MLP neurons of a small language model. Each row is named by its layer, matrix (up: input weights) and neuron, and shows model dimensions 304-559. Each number is 128 + 24 x the weight over its row's rms, rounded and kept within 0 to 255. Numbers have three digits each.
Before each neuron's rows, "fires on" lists the tokens most often at its 100 highest values on Wikipedia text that the model never trained on.

fires on: " early", " first", " later", " well", "00"
L2.up63:154098099099159147166097132098120130113102157141122131160137149099177106174075141128102143120179080107139137160098112174134119121113125142139157123119116116163108139124109139125151122147139146106096137176138113129137144115147096160154115104119178140179123088097097129127113149145138141126106139097130131142142156134099098137137092135096139130134076171102116155134119118130108114132111184116143081136123124147129121107110105118156117095127160099106079137149135123189062136083117105153085163114131164144126103129115114135108135104137159135169120134138121087116150196117087142124146131153114116087161115143137122110126139137063133143088128091117139146138137128130114137092116125121160148163120135097118158135085113110094109153144112090085156124111158120104131118130153100

fires on: "-", " f", " b", "g", " g", " ("
L5.up1443:108138110136138130131106115161117092131082127125117146127107121102123122143155143137127159082169118119091129133089126146127100139124124161134105129122146102109131097163142152125146112128105086117133107176153102155151096120120103153143112077129082125085091150085100122147150098143145114092121140120116129106113192068155098127095126177105136104118181137089141124156173114166106134140156117136097111046142089126118088118149115097150155156143143163112128159122147152135126087145134100113161097084173136116111108106100134133146156136155143167144133136127109074122112099119144125125156134151145188162094100100169174084137177131108171137143141119140109144094095080133127112099142109109123111096137130114131130129166122132164119117134176158120149158140131106159110114145108112

fires on: ";", "-", "eg", " |", "ber", "c"
L3.up1597:169164176121155091117151108108154104100110095144076095091163117110119162111132158164149090161162130156102097102131090178123156163126115156147149092109149109105113125129103102113150155123133166116112104122171109125120157130123093100113101116105128137136117056152149068092130181113172124134135145098138132128130135138138112115139118134129128119106113117126109087105147154156118134166125162131151106111131104162127080112134126135149103118104187125125137090123106164087101117106114129129138128175169108123099131125146148152151114096104139122104137149149123105096059101138116142147150126081142109099138159128116172118088075180120077108103113147134131079124156148130154126150174122083087114117122083142111101129146108137077120143124122166138144137140162138155170137163165109

fires on: "–", " and", " to", " such"
L3.up1395:130126148143102121116120150133171161150144124154154163090122126114130155142155117142118093155155145154157126146125117139149161114139146151168064097164129110145148101119109073103113155148136146074124164130160137165141083126155129121118067143161146142123120126126155122134155107098114136121119099103116086179121102126129103134135113127087135096106152120088130068098139118109101095124143141142141129109120157106098166119102104137117125145098144155149128116152170115109143113131128135123133132161094151108153129135122116133118134164129113155188125128158147157162105109163126092167126128128089159178122130107110128085129094159110143123126133121141112122138149171193117169138164132123105107136111118131080097115118130119120106144168069103146091125108146124126147137124116118

fires on: " st", "est", " left", "ist", "st"
L3.up628:147161128135135110157149142121106121124115117131122129144149132144159134109166160143098154120148168120095092157096102103127116131154144136124106134081142144173087124132099147126165128113131094159128102129130114144106152133131085134122117141126140142135122151150127149105115114146133122155104098116149107136152131117094077156127178105142115112151119100110098093160129137146091106098125108112121133172096111144116103131123121137105114154121082125092115159105108087126142150130146109128117130116125164109123134105131136122105136124143170064109120147153102113120130069120113098086119082138121134110106154139116151135140131150175103110125141132124152099115123158122092128098114118140135143135141117160162157144157130147123132107149139170169074113108133132136111155109133114

fires on: ".", "-", " |", "ress", "yl", "ig"
L2.up338:111157157156128098125127119097161134105160085145096115155121113142150107188124125131152112127154128084120123105151112115103134119125125100190164123091081131137120150149062104128147148140082136128091131137173106119151094128111074114099153117162128076114102107122117090111121163135113175126113145176138132176089126147106161160141102097095121130153174042114169096109151143123123097112130128075138139125161136157105077136106120129148136116127146075103151120153128160111161090135094080101126086118142140098157141157128136102140125135092141118134145127122117133125144122143110097166109128125147160131145109117149142134133146131141112068117103103116168097092155156128121121146150170125128133158139123112112117122132140113143130148121128106132127134134060122135144112185127132

fires on: "it", "or", " l", "m", "t", "l"
L5.up127:144114125134152139135134113130127125151143070141122119185107109126123136134117107146154133081102116083118120156131128146139125157094118121119145129121104155136114122138163082136106105122122129106137114097153106123125111098147105118149192124147104114078150125127110162119133163121127099164111139139173172135105095151122129132145095108118140145136126141101108059125170175110115152131129104115148100126110122122115122122096122151111140147150192125131141072111102162113106157131104131102152130157105123179138085115154141147151087164090117152118157112162113106172082103126137084143135170128128130138111116131063101152134127086100138094134099155158117127123127095157090155140151161137099146102150131146088177140103115123122152131098129128147156141122143120157135147142165112

fires on: "',", ",", "),", "},", ".,", " &"
L2.up80:176073085166136123162139117145195101156125107187085090137163139100121158143145158129143104136144133118134119143138141134143117152140130138126123160097126120102149185121108119121146191142097111121156137188190114141167126125096111137091108106153118121151151153077117137120098152151122116147121116143129143154142135106094119151108103129106160147144111127144110178108122161164082155151132092142143149094090155138141158102083165116147143108126176111137087102091152110144114110146113137149149155110132133112124130142166134145125118118148172120143128134115124098132096120152141133107158083151099157131129119151113092115107125155148118114115107153118126143143126148083106137077156187105111127129093104117134121132090144151166170087112138131126140129157145160119131130157109159

fires on: "-", "–", "/", ";"
L2.up527:137136132165101094105100109139153123118158152136109125092145157146166155095074193119107147089147101131119156126098136110145175162104102123146146159100137121115138086183107125109131140144141164126117098117134141105112146140114118164130148124118136156118126096133090131105148148162145112174130132106129154150137141137129119164082168137116142097125129172132091111097118119170125124155142128182081108083106126080145138142114117085118170114171136118120106113162136121144127121147135148127144122149169121066093169127128145153145130096145146147099120096113173162095099122075134113110131153107160143140122073114107148148110114110113118168108064129108116148126096109140118118100131106129123110137123116108151149157159109140089118131118107111087106111171151129134191141162110054

fires on: "-", "or", "au", "ou", "it"
L5.up865:085147171094129117106165135120112143173127158146179070153133115103139122126133161132092157106111126113107128126148106129181118118108100145126141135151147145135155144155125125133099176135125118153113131131166134104091115129155102171142147146046131147093161132109138166121145107136117149134147116145150131142196094140105123119138132120099081100133122111134105086125150120125066107134123131113114146156140118168122118088119089132115132157143167113145121134116127110082144135115123118108138111160144096099124097085138136131086102146111108117135172145151154154141155127122141141146136106101124144148107159098087132163163150093120120134169118151124103138083109131114154142115094112096121119119113148105125101131095108117103162152142142125135125120102143108131113139147142105

fires on: "\n", "ally", "ly", " |", " before"
L3.up1521:090110150126095133108157163129127118166144123126163118121083054116119131168150139103072125142162130139150133118157132138133102137125108106113147119093129083183088130129131136128117115127129135148102130140151125120119101116173157114141101156139159161153100125131116140098153150113126102089117153166163116087147110111092165148168144089115180098089136132132118119146149142158158112102150152161114120100146148158111117124119152154122145102107083125135101135104147120153129172114076132134130124141126126110111135145108119197125143166078165112124123140136128159154157118134117114091104105137115147092138116149126154118121173119113113157165114095125150116090166163129127136119164139123139130147137138161116091147154140088146149106126189173117145082128120132112158133137145110

fires on: ".", ".,", ").", ",", " main", "-"
L3.up1602:135140136124078079096134114143163118118144138134120152130128127151123079132141112157144143121138173151116194150147141106137164125115113128146172097135125140134169153140142111073128175165116135139171131091111134167101161124146115175118112141117140133167101116134085114129160133132104158151131136121145128113110139114118142118144143114163151134102152174148125115143115174127115127120127151139126141107123118176141116110097096106143134133120146145099141150153124090085150173091100112090153136129171127069130106129124125091127162125106059125128099149166125151128133130142119118099103123124091098121114136096132140116129133127130138168149131144184106154073130132137155110118090107125155103126165097154147122075177142144125128114112084184086148121117102151126132111149118136

fires on: " |", " a", " first", " just", " the"
L3.up466:110102146120110095141155108102114140102126118155122140136129093138149119083170153094129130092160141110141152104134135150126131137131143125146116145138105182124129131108138183154116125101095134079109117111122115125143102089172177149141154122116108117155169157109139126118133146102109107108150141131159147125136069155103138178110143137107123153131105108136080141139142111179080177134133102137146135090108106096111086142130101077156103135078137134148165137140170149106047137111108146072125132151147186098108111156147105146118167107075093130138130173119107097136112082110108140135163150124148119119175146131164116116136131149095151104125140118106143144126109152133128089124143099139126164161124103165140089125129173151147139129164159156108139154130120161159141078140131111

fires on: " st", "st", "|", " of", " –", "ow"
L5.up506:131128152128104119118129130134112124105087139099151132122117178153152150136159077151112078153106150186136124144075143163123137159152173147134120105099126123132120124126133143128137083138102114120101133151116143143115101108153111144139130134092131104115135142149148132133149165120100159155161105114124152140121120127128054155115110107133094115140161114087149127148197120150098078094098140114102106136155140111145156151107142133173143183130089125101134124137148105103110183149127141117108122114130096140077138135137141158173146135166174128194116165117142146168145086120119095134122118103159159081106142119124062120107123081100118176153134187101164142094112153112133146161094098107153125167111108138154109150124154138126095101133117156115109131143157149111137117131141097

fires on: " of", "–", " Az", "-", " ("
L5.up443:141118156165131186090104133114141106092101138136149142105104106127120160125153146154130131122129084144141098150145144149157134144125122141087151152142117153132147087087108117129150097109136137136127118181116128121113071141094075135137172133160129155108171170169153136122133080152168112090139149119128107154101124152163112118117115130090132116083112144118129131149095130117116127161121153178123131118137148130091122105127149141111131137118098105133127133145177084103100084106170138107194101171145118110127145138088149069129133112108108127100101109128129134122109133147130168103109144086118144128142165108147144117145138144148076134116152136132129150137110136128159156151115125117131153127167086138113118100153132106134117118118102157137134159096125123109111130158110116

fires on: "\n", " (", "–", "-", "ing"
L3.up1176:160158133106119105105164149137112111101116102122133112121158149118135139145106133118139114137140130135121139119120153156106102133126145137149145167097140093103105135117143115158122120115129108128162107141121125149152161114139173135133108088111127109120139107077145121126146140111116127150113086106161133105129131122104150163106095140129154154151131142172139116137170103158114150109111110120122164085136101116095105106134115116179118129127152110094118148124102111138120157148116129122083137100124127117127119101094144148135168114147144143133137105150137102165146123105117104109132124143167161102070119130093098124121163094094126118123152152152076153131111130132125142120112147135135096152155116142166130202155179127108165164115138129143125129131119190166081129139091165

fires on: ")", "s", " |", " also", "ly", " as"
L2.up867:132082113164109119088094100144129143139116172159145101109132145138126125224093149168151110117132145161120128125120115128161139130128134111177112147162147139114100145136109102112106135131103079132139095072133170105138103109134162148162131129126146138150125124086126155190126101150147134142101146119113128140107084133143129126173085194129138119154132114103108133173140092113155154143122110148109131150099097092141136139127099114124158126086130091146144099140117141115127164146100145110103132102126150112152113139115144118149137133105121127115135143102097101152134082138155124126129135138124108165100125172098157124140079135081125108166093100147096158122105135188152173143136111114125137162150103120121126128130157161150169137135154117115150139146123101166129117126138118

fires on: "\n", "===", " |", "',", " •", ".,"
L2.up1379:127120111133138137091149145123166117159127135161131120144117096131141150177116139144153104158169166109099121173122114071154140139144075130130147108152173106096169109095112113102106140122097102137143119161136133085134129128124152117114111115098113107094117183095114103148109123133142130139122153132094147085139146114128114112105088180139155095120103129164158129084148125094136067127166175139134122138117203160127096115129111119083163103143154125123133121123128147168110106158129149165101147145110176119099109143139167133097140122177169133126119102152124131156133160097126137141162138158136170130092081157160129118142167160136127133109115101149135151118087137090134124158117085126100143096144112122138147081113129188095165109156133164110112119092132089152180092134138124

fires on: " where", " as", " with", " also", " Sir", " like"
L2.up288:138136129128104101111129145101159116130135151140128129138147139142150158128115127139135131124136135149107155143145131135146131151097113165088167129169112142134128104104118099102149104122087104112152123115091147112152100104149105124139159147123109066133081164129137141161116110131121203141137118110142130147083113098116124124186103147113107090152156123190114127127098115146128106107121155124105100142147117155183110143120121110128105133107086100129143109109103178104142115114107141122131111123132160117156085127152131146126100131167128116108146107127130085171129139145173116117127141152098089113116149136110138151184112144119120109073120106150135175120121108112068124113134173103107104124148111138155110119164174113076094094131084135138167141160136146127133117134163152

fires on: "\n", " of", ".", "%", " was", ";"
L3.up1200:102141165100143125105156146113125115136095088128166133152116102150137196149113159142110145117111111145112120123188107131099154088098100139159121172131124161110156113160158124165183135132101138134148127165146123118125125135144112144148149130122124101126164126125150127105159136098066100143119143152141117124116119091120161139126153136144131110068105167131116106170142134119190113136182118121116110120103178123121118165128113102138115159119103133122111070145168117132138148157109116138123086158140112118146157078113113131101142131117134122116136115113110137085140114147145156151162117101154115146133141123123114143098106131110140084142128145112146120141097138104137112134106144136125151157124066129111123100104113096148125139094152126114110144140109100169119129154090121

fires on: ",", " and", "\n"
L3.up1236:105168121139111150120102151103136144094115086117125114114086162148147147140111124151146143177119113094153100121094123099132131136125111125122132168144149169116156119104146139158129128134114159088095127126109152139142077129194178126082132113099125127076143151194142124126121111137164142117133158140129153135113105141113138077123082117114134105127135096157143153115118146167121109149141157158114150107156135139125130133103082128119136136112096138118171144107143146121158138146143085160144129127152111101130100121149113128199111132125116125114141096126103133167103138109082129111128125109131107130133090101082118159150081127140121055159085139125191129133128193147100152125075119150115106150100151150155115102091104132136130143137125113144118146104134168126137134143086155

fires on: ".", " |", " so", ".;", ".\"", " Report"
L2.up1227:124124119137109102189126157138142114131145112160141134127165136123140145112137124146108121143139144111086099130099137137125140114132138099154108114058160055101169120149089087076082091126171151104104137125114099127158168135083111124115084146151090161163181148141158135171149123141129155153117151117110122156137127124096128121132166136101129168150108163112098133154160081112112102134097131104146135152102116127120114128154142154160085066141139172092122148113093152150103141094129123138133132159158131160107145125109121170152110147129150157108120131124107130148148132142118137128151122168132142136112142113123116096178147136099118110165094122058107120137135120149150116140159146146168142153119152132117164132130133130147145138160115118130125108101113108146147173122105160

fires on: " of", "-", " (", " than"
L2.up1567:105139098158125136089178154126090083130089159136160136123126104134137167138169135074142118098125119149103096159125051142162151127130173149093141170127115098158119116131132121109117157112147076124140131119129144141164114148143130086124151066110161129103093138120114093105149116123133094139084126116154139113131129121121101149153146121129151153112162156147118142138110156125155112153118175112155088107094095116076118147116108075134123148120125126128105123113145086129142108092137134103141144131138124112152135139165156109132149126149118173150136095183142104163137140161141143120122098103126155158113145115116136149109068091095105120071140150125133160117119135113119193123109157137154112107153106137123122129182120157120145151113133173130148111105133153148128106124095090

fires on: " of", "-", " the"
L2.up594:071113131135120159129105103127139171130173150152142124117136103132129142066184108166107125138149124076096095138080138165154120132111145124158138149105104106124137165122154103120127096105128129142136130146184162127135155174161133154167096180117156080178107108127148133134127099114154152128109174132171120124108077158091119127117120129132091134148148117107091089110146097157117145141166123128143086152127134113100143167128099111138135158108129128095127093122116143164087143096128198141099108121126153166124118124126120098166141142103163115135129182132110088164125116100175099095119106141127155074118115087152124108105083112145150101098135147085127108129128112092135096117140146161111176154146140122132148145109133138107165113140147181111124145130143085153104138120136120

fires on: ",", " of", ":"
L5.up1137:141081137116101129119134174080140104107131128175126123137133116089106111150155136118053135114130107151120146143118123115119120130140138151110144104162127175142137160112137137110165152117085119158138153148148128145169104133143137128168154084145178177150116167163094106144129157143129153125179116128139088119135101079121135116148145093099136136094133161139113130128125154138117118129123106138130101168120123140110103137092096133201138114132123137091144152116116127088127110113091136116126122105176143070119089101179159104131111121102147155131142091133117182144099146142154159108153146129135137130127209115123114173079163097156120124124122105126134074130135133099130151134101162141154117133129099112078138100148139159095107159094160122112116108136147153123101130118127130

fires on: " |", " ", ".", " Center", "4"
L3.up1698:125134127099134141148122135169124085154089158173104134139119170114121158129107157109088135144134123162142119153161123140152136121139087128117112093114142129116175132138123091130113156155113157163094137136117136137143160112147168157108153118135140093115189170110117189170113140099104120127136113104149103113144129095137137126101107095124146078139117100086141135176131083125112104129105127150127110143095106128171112114127142169113082066157146165154112133101094143135100118103116115149146141154124121135123141145159117142105112119120100167113120107087102160134133124145101104140156108127123122130125148132143128156128103145141129088125130104092115121133150167124121165086117106155117100147103093150078173110137143091123169153125144140119138116120162098111165113139121130

fires on: ",", ".,"
L2.up1673:164140154146105088102143141133148140138110132122144105136042165135135115087118079132150127119143136119155098144126111119095133123110123118116104112134134118123120123109151116144119154116137125177132147126162137167087147129122181168122131135118125137094112145127143087130171117134152138147129101121109139155117109094172167118164135123124124132149123151113134115137145106140134132132188119179124107192145174132060142137143137131119138145123108150090128122151134084107093153159104092157121164108093127137095103092126123158132149113113127092105129135185083155116098138126139104145068104157161092132122109089151152150107121136121115116147148121134156079123109150094126120145129117126128165124155119166108107099147154117153121104100097121122123119124117157108069113162158145

fires on: " he", " He", ".", "o", " so", " such"
L5.up1632:149118110091102130122118128105148111102083116118132145147112125152121161138138140115160140162090129136077126148112120135123138136143135112133159151133150115121120128129098113131116172131091125133115177143179124131137161163096110126120150056157150130128133098136161126149133120163152145090096143098125129133129156177146131131107087075090160144124121107115152116108134090124160146141099152187147084135106126141062073163105114107113113130123116127131103133137147135106148114141090095125108126136134141102155093160134125171115123134119116143132114137127140139135145119120141148138113155164112128100131125144137135158142120125133113125149146116184152070104120116139122165095150133112128146145110160154142120131141095143127161124101133155126153136103120118106155096168114133

fires on: " L", " State", " University", "y", "g", " state"
L5.up131:171118162140125141099143093139108166129148198081185139149137155164091153167087109126132104159152105125124151082100068132102133091157116111161101139136081145108111076089149112129112123170078083103135127141126153138202132123136106108132148116130157086133114135131132124111149121109146113125109112095124154100164123117096130117140121122088188126126113093139132131117151146104137157109151168117150132156090092134124120161105129099116120089123105181107165133090100122101150175120194168120150117099093113155171124175115170119155101135126074161112127133126139104117139124085166117136158116141146120117150100110157142149156131115166147097142118105174147154110082107146156127123121142121141125185170139110112118094147157096089130111118114112172101098107118140122142147096133128

fires on: ",", " of", "or", "it"
L3.up1144:128130113157152136130145157137134132085118158142181134154086129139107131093133156111088130163098108101064125147117135135126159145145196096121141179119134119113117187075159110072129110197107155149131117125135136125084123133101144141114102096137149146129130123154128110121131165126199146127120122110175117103144142139150117117142168113150102095111147147157083136149101119121110160128115147137096097136152099130139086130126087133111108157138093103087115102140111139128121129157150125120145082151113127123132162129082134137144098160141107120160092150127146111163089111099125113071143093171122136127124105116121106147135096124109133142169111163111090127152099150102100129139121146145147165193133119134128127153191107117144145115123121148135162123109129124141150114104146144

fires on: " the", " a", " he", " it", " only"
L3.up326:106149104089099118072117070124130123161134120094096132126118146142123129132090131143107114137110074162097103135120154124148063137103156168126103143105137117146140167122134141139114149129146123143123182117156119124105121129129137142121136165136111125101142122129155121158172113156157134148119125101163138136092142119115153128186134178167105123135108113168125125161141126120135105081146119100096138105117139106122107118118163124142175106128158134174128160136118118161116130117151162134155154105181128082127119147104133094158123171096150091129154118105180182142152154126069104122104138135144133122156137132144129107130198091082128112162121085118094135147121094179121108103150136116148144129106166140140106113100151116113129115126117140141122157169110114186174155165162125

fires on: " of", " the", " T", " t", "'s", "-"
L5.up431:095132158136151137113090111118183153092143162137125143106108128132128136171127111146133091123142112142170105143174140126161140070126126130135119145108106115138096094144116103102143140115129151133103083175131094116135156155098135124145126132146140153141091124089128163136115127138140103135142083139093147118143093114139139078091071131135116175173129122126123162145156110120107129119112115130135130118166106132070151126135111125149131106143152134120121127126135081153118101139127083119166116151136154113135122153120140088132139139139113113145154126122108144118131102100153106167075231115101160148131127133177151126132139131103109163137125104121126166152143117062138127088107144102134133142112118178110116126176130116071141080193162146148126111106106125115109110138115131

fires on: " |", "\n", " GA"
L3.up159:155083110155127148158126140142133141155131135127172101106143103122122131141137139135081135113148136150090124097175138166157141129125102156162108126124118133146105149162114143081132074104127072150094139144106132109128134088153092108145120139143138115151142162146158100130165132094102118084121151139144098149152146148133106150155176144108126113058147154122127153123099137133136127140123107137085122131130134143104133117107121116118143120147112134144146154148098142157154144097137142163124127135126100107105153127092179152118105161082113121123134101097130129139112105098125096096157128083116128105187126167147129162139127115077077127198156105118149104160038124123125106121126098139184149141131159163129160148153113104108128158125166142143146117155135192108144120124143124

fires on: "-", " t", " most", " the", " |", " more"
L5.up491:114119155159120146115137120125127166080151151158136157151091113072109097120153126127134086130117157111125118150102090092158114105131106126137167133092165132131121119138139156143174121110150134154125145137176098153131124140144126128126114145118175165158180136139157132116122152108122133107180112120086096161099123123170138130168141111156084150153157150105098133136159085127128110133150146085171114116131132087123142110133112106132197125112158148143150143128162117136122123109181127155080088106164129136105121138109131122113133132148113104120111138139119098126133159091148122130112124120145126147152113154135171125162127180111176130147115118147133125157129111148086131104125133140134158140153140143106145146141167097103117154152147177170116130123161134149110138096130121

fires on: ",", " and"
L5.up1515:129143118141092152096172127142155121127129137196128099108116102127122102139079148128117156126163123158146132150134116149114139099144122135186083119123124132122110106145168119159104122147128179143149135110144137169150096107134125130087118123104138087115069102121148123109152128099149060115091105160147121114138108132143149149152138117172137147186097112114139129123131104114142107121150106110122167140122141132126112119149153117088158150081121109083095113080160128141157172140103072093110110098135134116107100097167104161105127148185144109138146151153110149166112126141078153142133117181161139111188139116162113112141088148105110104146130158100140083118156134127126162135097100109092119112132116126112135115096115133121109117120127131124121116133106126126172134169118156

fires on: " began", " while", " started", " after", " believed", " continues"
L5.up1029:120116137079125132118128138147161146102187144140164137107128070123110149115111139162132119139148126124111114115123138128150179159118103138140125133158148160093149138153171126074100129141081141099126118153127129096156193146099164127126136126113147087113166105126125162108112133096119127085124107122107130091115080134115153164132119123119166132137145116136146128135172112161114152122161132111117132116109146152076103163167091098143169144122175127108135098156126126137119128127132156105129126093090141140112153151122107152094121131118127150159110106117107138107123200161093161144149133146063109172099090141160086144133133138115156155094121131095118097107152103140123129130115149134146136131145122143147144143176099145146116119143095136146129118125125109132167137163139105

fires on: " St", " tr", " will", " st", " Est", " leg"
L5.up1519:087120146141099111144133129165152125156119130129119129125097115169130133114151104173095138115139129135093120150110111128097149135115107139162114145121148136104152127124141107135095103142136181128087101117160119137160106122137141106133146118110131071143127165146128140133125124148123111138133090154138134135152128102092129164095139116081044121087120145171171116108135093099118129097196120113096100113159132106096130130135134113126151168101100132110131166123092122110144090121150157127118165105121138128144138140110139155175104080134137045112112112132123088147100060133154131123131121127113128127122132143125116110126102144115139132150198130145166147127173108147126111155190121145114107137125157122147171135160110118115098090127130167136120111112140104144145120116128137

fires on: " (", "C", "D", "M"
L5.up438:121155144129128127129083111125121130091100138141082139148114135131102123093141100180095110148138127084140160155144148109116114116119181092152119119129125153150107123118137137170140114144161115117141138135107117150095122119151144101138100103142099145113094113134142105139174109101117112109106119130128141129178135105103156161116174113125153152094146147093109136135109114098127093148124152159106141130105111109120130140132131129134121112093080161144152148094152109089105155114150138105136139124139108130133145133113142183147111150141124129154119117092093129147165138154117115118151163108110109144132170142094162106125112127161130151112125088163126132187139107144055147102091087119160156139161129133163127107148122114120179142154130130155120099152134089122135106135126129

fires on: ",", ";"
L3.up869:072165134113117140112147147106151099133117086129137170141114125119128137142142120187129135137108154135184130111156147115089133116107118184091124122147136104108165123129150104174138167154101181117108121149130131144105117146146104141102135157137147110117119109137173158103153127153137100156100084151163140138095147146120137069133098130144142149134125097153146097114148110187175146131185109131123147159093131101107119115105118135115119089127101174107167132128136082140116161150144155146143142071131095108110108121105120118133147107116125084121135088104125130134119169125086122103090117132130142151143067120065099155097097123125085092136162170117166098106125173138101140105090087135116148119145141145132128126137106135117148113132152087113118146103147103136095109135091180

fires on: " |", " in", " (", " of", " both"
L3.up840:132085149142157128126103143172156180131141108123099099126137119095138125098162099133116125152128124114146165139177149138125117126087120151114127165207126096138126119123148157124127087097149117150150120163119114123146107130152138093134134096136133117109105145115121142112123124137139158119181159126144107110173163136105099137092102127139145137161154113099113103117118170116114134116076133121155131139146148120130113085079097156156136115139120105138135153131096119125089112115169110128152102141173142140101120088144102127113107100147102115139114116140137140136110131131125098127103121114131141108154135120116162110126115121159092134117119164135137148087105077076157138169143133118092136090130129144095116179099157136131109135121114172114107098128117126135090140162177117

fires on: " of", " later", " life", " after"
L2.up350:134136139162144162096111144141116138105115123132151166145136117161148079145114109138086105103130099094095102159095092108144120100149125140141155123105126072143108116098116089071123116091120110091176114103110127204097136144144110128131146163098161137115139166121125138175146137118184126165110130128144114109130156145145103145151099150102121134141140125128086098146119128107133097122149110086175130112127143110088124144166102121160155142131115091119121141134182170131094112175155119112146132138124168091134148108108142088132133128134171156124085148128123119162135116143118165131138136119128161124114116138162107132080127094134111119160117167135105121137108099125164103168095124114122132134152124133104151092124137120125138092113134167113134146141118162123079146137146084

fires on: "M", " on", " in", " of", "op", "-"
L5.up953:143093116149179107134126142155186156095087134133165134176096142127106104111113124131152131104134135117115115113140159136123131190139138140136128108158153124124105112096098119156148182143104141129183161114121132160134144132167165126127164113134097083153131133147116111129114141182097133090084105127176132118138107149157123129114145124088128180138149138136101149130137157117120143139105138142117119154096136133101130132106086112135127089126127138138120107104103140125040099132074150119101133108140115141110118177125130138128125120110090135131142099123170184087114121122112149092117145144154115144140124171101143155104140110163137136091105121112139106111124110132132100128167104093127148132094152136104136151100114134095112107100134142126114105114126129129109143129145064

fires on: " I", " E", " V", " D", " M"
L2.up1548:172146117125134102138119099144124173144102115117141169139122056140144167156141099165139122143124115160118115105131081125132152132139105164116145109120145166128121132151170107058151091075112096114093094133100138123116132135126117110155126134138119144106149162164127117143128128172164149139124134128151067113108117127170126168099090147108134149088125136146164123125147156090180121112128125099136152139108140087130140075132109103114107149109126159096107161135109108117141136097166145140152149140177135154125126113157091144062120118164136143153068160131070128144137126109094128110145139135157147113120095126118135111145141133111090135100174113118130141175144076107146162143125118105156122147118165145130104138114089074118148126154126084108117130148065118079158103106107127

fires on: " by", ")", ".;", " with", "ast", " of"
L2.up1099:127107087170122135142116120166145122112124115100155111123136193165146129130114097140155091118106139123134090191148100138094113171082139123106160178124133145113154100163134129173141097091069128150107149113153068064112084074114149094151133121135121164103113132125113114132094137146133129139136129090114107116137126151126113145170127105138086111145120103143104126099137145155182103136159133112121122176102150130101125087100124161104135148176150137114094108120111129195112132119120147116090134159126157119152136133113178130115155080127119105177169156113116117112098093097166137122145110136160129152146140104158138132175121129168159126108092148105129108142136162115089151124115139157120142136133100177124126173068133127147143094135122139132153096113146120147107119127097155

fires on: " she", " he", " it", "one", " It", "end"
L3.up317:114134114116139113146093095094122119161079169162113127140127102115119155151140109142121096112120098118130090146091082123144078145121137108107133097119111097166134113165101138122128129133127146108149161111150091143145148135120152172113142122131144121143118123097206138118137108106194147138126170120094103116132141099170135130181148121155120082118139101148135114169078177133134142132103118148125112153101130166139124140142127144129141158154159102137115101121084146100158095071143126127135147115105087141132105113139128105124125113073153131106133144138121117105138096112165144096163148123112177128101132083155113148157179138104155122142119124143112069141096096148102108146107123135137119098117127157171126144119104106165151091146088159137170132153092110154155151143152136

fires on: " st", " K", " St", "-", "un"
L5.up445:137111128165111105179112126087133122126148118109100073081119103140110155161132105148115129160127119161118109169135082107113156181094150116112091114151095052126141160128097141111126130173140185143117121138152118137137149105152092130143138113142149117109120137139156161103130125147136165128134147150141132144100097127164139096122109166119133126124143132139084135107102163102122104141149136116104150118136120150094125097108121147150106139089093159089091129100137159073152133147093135119124131125108120158137114154073131164140123126168121082175112149162092111128095115158130110107133174148102114112175135114128113117132053096133105151117138142085113142121134135111110170123159113099146107137107118132137151126096097169124153132112120148136093127151135121145143142098139119

fires on: " |", " of", ")", " south", " up", " years"
L2.up122:090135137122123082098139157105083118143126120162133149117115108130075098118099155131171118121141141101081126135133175181140144134080128139151133117149101113099167163144127082145115101092106113066120147137078129101172142146136139151148101119134166153141143119107108142121126128117151172179148153095134142150133108126153165145143144113151181126114131155130096105145146119097112112168158131112159178090131178113134115112130059071109115101121155083146127128159124177162149114121145133142160144119155119149165123107101142159136116129140118112148116136135114156140139115119111151087117114136076137136116102126088112107147136183120149128118128167118108148105135130106123150114156107146145122109124093130130145164110096140173159109106174111154144165106145122154095150136139155